config.toml
activation = "swiglu"
norm_place = "pre"
lr = 0.00219
decay_shape = "linear"
doc_mask = true
MLP neurons of a small language model. Each row is named by its layer, matrix (gate and up: input weights; down: output weights) and neuron, and shows model dimensions 0-159. Each number is 128 + 32 x the weight over its row's rms, rounded and kept within 0 to 255. Numbers have three digits each. A neuron's up and down rows have the sign that makes its largest values positive.
After each neuron's rows, "fires before" lists the tokens most often just after its 100 highest values on Wikipedia text that the model never trained on.

L8.gate155:082081119203070084123155177109076115115143069125130161119107131095080137142095166105195105141089101167128112211154135157172104105162086131156151112119160132173131128164148176153111116109134124148152089099160146088165102108155194174175102108126128144110132121140137115095081162130071165122150099152124164161134112183151108146143098042156088125115183085141103163118168128134158154109129090124089102120116094057111154166148147140098132160157139211073148093116135163159089080098164132
L8.up155:106106134113046144161152102153169141148120146092069181168146194064108108126118099090141151152179122115134146125112096063108131105126143138096139127100132112119163108166117132128154195140119061133136130147101077096116140128205126122085101097139158082132128094075122084163190114162097174144172136187097152085094089182123087084090113104132121093154155178134128101150101128147186102120146145113111078121166073214147142150138150155130151159163078181100120099119134128093150178161161178
L8.down155:114161169169112158086098134073131185145183094094079058096159118091189121132140101141094174109111170080095138165144138115161170161109116100139166135116134134144108089118151163153068152141094173172079097126107134160123125160107135101123153115128177056188095111149089097115110138176180076097068109144145136158116142121142148101100121132055107050111147110080059101106169183107155097138195090110139180117100112116101138110100123137130106121104204132106145116142132086151173165114147117
fires before: "at", "b", "e", "ated ", "e ", "at "

L2.gate142:090150069129127122082187178149119059105181103155182103117119108158159098149094115155118181136055159100164190172145173153104168163093131086191166126114156071148168133140145189171178134069097120136119137134070115135103137118148140131128148078159134123142126156144094105178115109118156172112121113092149158099157087131116110168162161107111153126143119081108157154113106100107140070104138183162125134108164108196166138161161143086117168107095074209146108109087157157124169138128182152
L2.up142:129179120137149141132174127134094087115121112097159124082074170127127130076131137132084115125183156101184157049161115117086102070104089103185137115149114039091124125116117144148162129160212193108164170093144112168130120110105133155159168096117119182165138109159090058104172128113103158158104110099148104135135111109162101075077117174078164141127130044161167108095164113121148161154127127124169092136141133150136141118070164109142137144130121154160165146119049060113126160118108173
L2.down142:109128121144137132124156132093147098114138164094116135156142183117171175139165108143085084138141168120158120112107186093158108127135104132121100151099167026093128128081099097147125046156151152131133136106096068141175193093146148147148061137208122136141137125108108164107154092173142132150094115161135113108115186117165157113107158112187149118076127165150122137093116143149112140112120109090187166124155110124096153159157219131099201188150132166083089093173080066113121099165168102
fires before: "e", "es ", "ed ", "i", "y", "y "

L2.gate135:132108130090203158136115034099148097107106091133089091143156103142144092139087150169114119141089163087152107170140108114224114158152064135173112191105131127125151165090134107101166111135137170166095151158136162142173129121053089132134138083171199117154128177147172115151107164194133147137095166096125151069145214156140116116080150154064104105149125172092081147120108101125151154128113084146131176117133112109152105132129154084126115136143201077119170121124171107112131103122111130
L2.up135:139178134139137115151088144127148103147107148197148143055135112128130141147102159081183092113127130106147132150168146084153064082159197087115171065139140154069090121136141104105152147148167186119105132154096093159162108161127119136119113155073094102093165098168157118177154143115167133119140128102136165048100114220113132147071162165190139132093125137145113072111172107107063139165104117087122117140111148110165061161098068106166043118130141151103139158103094143133139113114152099
L2.down135:095119109112141152070078146136135109083191142079131073176128127085065037109081077090095128058138105151120092153123069084144104164101078132183082165140046150171103079098088146086154164131137137112121133103128126163124105063093111110121115099086153087103101108162172139126101133116204147117095060158115073171129146137134144107110164114095107117136131114159137150118129118132099107161187096208140096119137152129088143143136105111150128128107145102177110144182144132161124129099170131
fires before: "0", "ic", "P", "\"", "y ", "ation "

L8.gate134:155080131119122103082052238139095099134131151149187119153135083123114153124096128088189182148132107181170073144182176085141083134141117136119182139149137135115139088154102203093109106044154099177126117105123134131187144084174154111123140069177103077184131148173101098095087152131145173144135101117139118157133105137154091124151091092122133118081149102130095142167124164107073124097125111167131110100105151129122135123086113228094135144124156117130160166140109141153107127104166113
L8.up134:170107114130173128073093087118123173133136126121097153072162141106148097106203177059063153136128170165125182171200165138143159152117085093162125128093164125127110141130203171078129129144140136164132166210096186117146146162190121184162136132134115163141121095189161172128111118124174122131156150162113161189113121082100117076151156093127139084151127155094068114132094099141107121110176111116066119140120132105136156192139140152096141119167091137173137147163141172070128126108149113
L8.down134:214132158140115139127124189100132121079128161108152163130135099069116139072095182141109158151100108119055143086098073083156141134131129133111166152168174118104074152081147161115180135167119077135132098091093129123140127106150176155100155220080162099102142137053165085147114128148180105198136129077162143112185120122089101121109136139090123119099134167137139126063131106096081140134102132138112127150118120182116094116135186152131113152153129187159074094096176123171133060113108129
fires before: "e ", "e", ": ", "st "

L2.gate139:080133092152150100069123158164142144180185075133095091147131197117140139138177113161167179063122090187176168127144110150099110156114144141108122113146142167089101172168167157088134161194174161108158159156188159149109150123121112138127134116186109122180159131143137150167128125109166110103140136118158081177091082136101134135063164138174161136087137121074124153153121141122148102039083118153116136150117157107190089136138114101170061121117134154120083119141127120212179150100167136
L2.up139:119100091122101160096117148128141148083184182113109118125150132064120137123096086143103136057157097188099072097130119109113104153105109090152105124055131146152167123120138089104103145124075140114165140140149092139172134108098134082121131088138177163139131043137075116076091077090144118078139143150150072114129129138148093106087108107129120075158153108164188167143114147099094156129156134103159131086120074100135135166120076195116065095132084145141170076115185153116150203193096163
L2.down139:101124131118145099179094118145152113127133150176155136186162141148160123160145163135066181095077112174183119195114147192151100128105115126121130160110188181105142118084126119122098090170110146160148157173137114123132168102140109104119092112140169158096115121104112134152094117098123175151130095127141085044175109120180105123106119179176144094079118104163038180132129136119115177175126198164146172136120105163157153090113168155152155179105081108143153102155189111170071105178171105
fires before: "ac", "y ", "y", "a", "ol", "ic"

L8.gate0:157134138146146142110093177134133132131153128184128121165169125084101142125121111118126109093097063163186124133125171099155050101105096127118177098021128103110164116119116117135131120190178152154084072096146104080153082132137129144217160138143115123094108146079172090124147132110071124135112138098131163182041147157142117078166085101125139109148143108170089155102075141077084101149127094172110083115132126119095133090131087166074167161128179140097146146173105096165123072139143115
L8.up0:090146183070164079138135156132136072129162113143124128175163084103104143107106047116111143136106113141153142088164122185143072124119120163122122102115150096127116144140067092151122155177192091170124094122107124094126110109121140102180138116108137114146188179068090117126137091092146146134142133090146221174081120162132123073176051127142126130137155059146175112135111131054091131115144189156106103157108140133102066108104106145088120120106181105142162126124122047130104092117084080
L8.down0:101090142146136121189144158152169151138138042130169139139100163130153064137113092112131146155114144158090194092184136152162138181159172135126157140165140155106115115156084127084130099128165086154133151154158081198157117112167153090110100116147162135221174150149070147092087105145158183126161115137126128127140172119098182194195080149169154107130147140126157110092152073083199160118146189151158138143106132132151111144134135133141092152103114162093134090112065179133131165134082102
fires before: "er", "e", "er ", "us", "ar"

L2.gate107:115137096139152086077163088100157081108102136120058107134145051122140103175135121129069174154085123185086136130070125177101159152194094122134132164163173126126170141102144137123131104149135063175171071151136072112213098118150110089094146132126123075110166135147125117154179182105126134082196134147140108186130155124116094118081107090155125157161128183158219136079144152115059097114145128169141137112134123150111113151135111142120130078117140178132123127099151066115151137102164105
L2.up107:114096132149156134089110120092181181171102132146092067070183106139119102130120129132139163087118095092134118136118129075169177107118185196138145100036143122190106087109141144141185174116143173159129123083129187151102080100105095095072099128160125148161084099124155156160075081089096099136104160141148189090162096180153085123159102074094132123143112085102175163092069158137092158153121151065145118119160118129115128102118119128115076127141110127123124175136161136086119115186127077
L2.down107:127118102157180053151183140176152097113201137075099163098125093137149104146118117164162092147118145124162178093175102123137163155153108157098159139105111166193181142145106159121175141132103056141126152136085137132129100103155126121133139092108095123178166121111118082158126133142151115092095167150092132138129114185089122214150108129106156119115111131118112111098187186174146142166181175175124108130110073178065121080185116109121146155145192127120170146113135214129179159111120176
fires before: "ic", "uc", "y ", "on", "at", "ation "

L2.gate136:160096071123161121119144100175143151174155113080123114138153139088107103151178167136038109155059104166121125110167115157118119152091148129118087133112177147172068123085085095189143105143111155127112127151144135134115157199135106156116095134100112137126111141124135152107088129153139086165134119125156158069157144124145079117126214184139167148152125150063129145117136141156116114133155135098084129118141091093104134144169147124147019185184136141139101154179059188109182083079174125
L2.up136:126155124099099112156169106113181130118221125127149112166123190090117133134204096195133093147091108123160127130100134153115139154125160087115120145147141093168123133162108099139130122145126106136027145092138082126136153119084126131128083158160094119130133156127126163063088148116128178162154134150109141066146133112130163099163141111150167165116140106115112138110147076142065143173136108138114197128131071125114118086149130149088061159151035107177115072167220070138097139085171121
L2.down136:182149100080126138139144107146153165111132126130077100107101078098255033127077145143112133194102147115156134102147181160154103110129107100086110159178163090122138098117123107130088152111131134104119125094124129089109102156186131162134171113184121116163147125152136117112180126155135113163064132190145129091101143093159131059185124168104093048139137117168104147131129177053114131184162128133122108098142157139098166173113177154142129152094089176123119131159139127113082111142117139
fires before: "f", "a", "g", "bu", "af", "b"

L2.gate21:156116058143088173064118174162162111171160104185162096091119102090150156090137137092111093184164077097104105117135107123111141151139160137129156145073101151129159148146078149102094147105125127081114190085130116104152098091080149165146160117154101160113127211179120120105121149110143129162171140198117125139058130129146083137115099106152166130173128109153161184168140122173184125098127154098115162128152081127104128169119081194114084161097122158073157121157131083067103120101174071
L2.up21:177093152110101115138153156142077139112184087180095085096008111111133112147111172116100104106101119091090095104134103130090175171127168099113132109083126119138117123141034122103162129144104155123140170136116138172110141154144106122089133137143061129148131148191101139131159149130108120110153207170149136087127106106103158095072165148129123120172102095148192130115126138151175158124167143110130072128148070072152106120145104210110082172070104145102188111166144112154097177156143140
L2.down21:136139151156133152143139113143109088132083111104105169108164120114253102112169101149114131160145180116078150092137090101116140113103080102051021171152113085151130119135155114156164184184138162118124151097118093094090154183172146146145148129125129097161109121149095071121157103175114175139101112168117174075191121164172085066091121106083106095112138155102109172120095139100129133112091076151143139110131108094157177152146132122136119119115146104132165089148160133187119137059148149
fires before: "y ", "y", "er", "i", "ed ", "ow"

L2.gate29:140145095151133123122084206141101164158139115136124151118126127132125118132054167152127123106134139090182145187111151114159061158119119174108103105136164145141124142182100135086171115149168085150105119144139104130097153116126095181055111081154138123066107068071094077101113107131144091091118122125172155066083116132150078150113136124123163153163095099051127125060147123083086115169120103155093096116129204140144068111140122081093089146053106129174101151113147171112091181130088162
L2.up29:065088159142169160145082112129106163096113138119154116142108103127104088136097150124129156149140058099129159110147109094060172131108227137104131106148098113166108124085101069141170154100208146136165175105099139105122136127143181154170082148146075080161150076118194053132099136139105163103147136171137162185088122104129123141118102139193125116117098106078132125174150184117100113081160104169156099164124147183148088116131099140112130164112147175165168177110119116152083132129149193
L2.down29:074119120123090154137128097133155049141126119114165099163148093132074110138140112098152156177135143177119161046150115062138097146104133092188145118129104115086086123131132122138119084169142167097094117132169167130101095156154126133087144165163091094070129139120195141168146190086077077105106130123115158140190124103122069164110086183148151117127143083144088095163131152136162171174174074118176125106129094163083117172148152162103150162091109165119190132107078116152118163188087094
fires before: "f", "a", "g", "bu", "af"

L2.gate70:147063104053130137124094079162081174140191123094176160078138072120115152077059114129194145113158086189103129155105129141148201109176136132093109088149136107128112156111111094064104165159174153126142145169116139100121140113143153119108118112135186106138122082122115126104111103155133114121130124170108115096085135134127106156129143144149154149114131130076200091062225095121118090182115082111150100124135153161133156143176149103138151123160110103082166174121092144202097174129131076
L2.up70:099137172115176076174088161112050075140183136117100121117066108076138111096137175023133149101141110098117154146166112080095166118057105158120141129151162084150138146142145109171164132136123132124110086134144136090102143136088096124106089101140135157231106113142098118130122134144161147107091156073107094119116124176124169120138131103162151076119147091113143138115115159110150117113092061147166110125138177105113090148129089125173193116116153139138117115109096146130076072099030183
L2.down70:067172141155094127169130132093145099062153117089123138186150155115093153145249110183138158133144116155166080146143090158130119150171179187137151119127110130148157102067127155121110164114108200145133124122171158167136153125103071132161151061100154142067156135148172125167163125117126088171101150155174164084174112112105135126089177112156094149138074121125113112139187129099051102157134084130103133108118113112171137084102121156127197094079159113123099160151118141124134137147120065
fires before: "f", "a", "g", "ent", "bu"

L2.gate188:163113166049107107141073154101141091152165149115165158178157200119164119137129106101126129142074094106114110175142163158202081117159144128126099176124134129075157071143125151123085140060114064090159095175216150066097152142161159105088155131144076126151108188079142095153114160159133146132075116111167181146148067197181168106135099138123122126148101104150086136187146178146153091105114169113129133140123107123117101137153123087121128068113163112113136127129125117114107171114157159
L2.up188:139161127113140164114168097112165147149110156170132102147172106170146106071153078141178081119135107152165135084177134165152127122190134139121137154131166073119120052147110220158161157104119155124115089136129139112136190102103134082091098110172104089097099133128180172174141185103139155118181187127126172158050141171148087112148103102114112066131111104141207159121095189123117102111117136178131099119122097146125173162186124082131147143080113132143114135111117102080100075113182163
L2.down188:121116203148139095111083128155166157179088153144105130119141134127064100141138184135129184129156135099158068157128173106087124161149145128120101134135158104128110094071150151159104119086139126083111112183086083159131143158054149135152140102073125116134102111157176063114083179120107119112189170113183159149135151136142142177105128103097105115162102098187092105138172147054154133184086141068120122140103082115177039138138125100140150135095099063160132136135142171085140141149089182
fires before: "e", "re", "om", "a", "es", "er"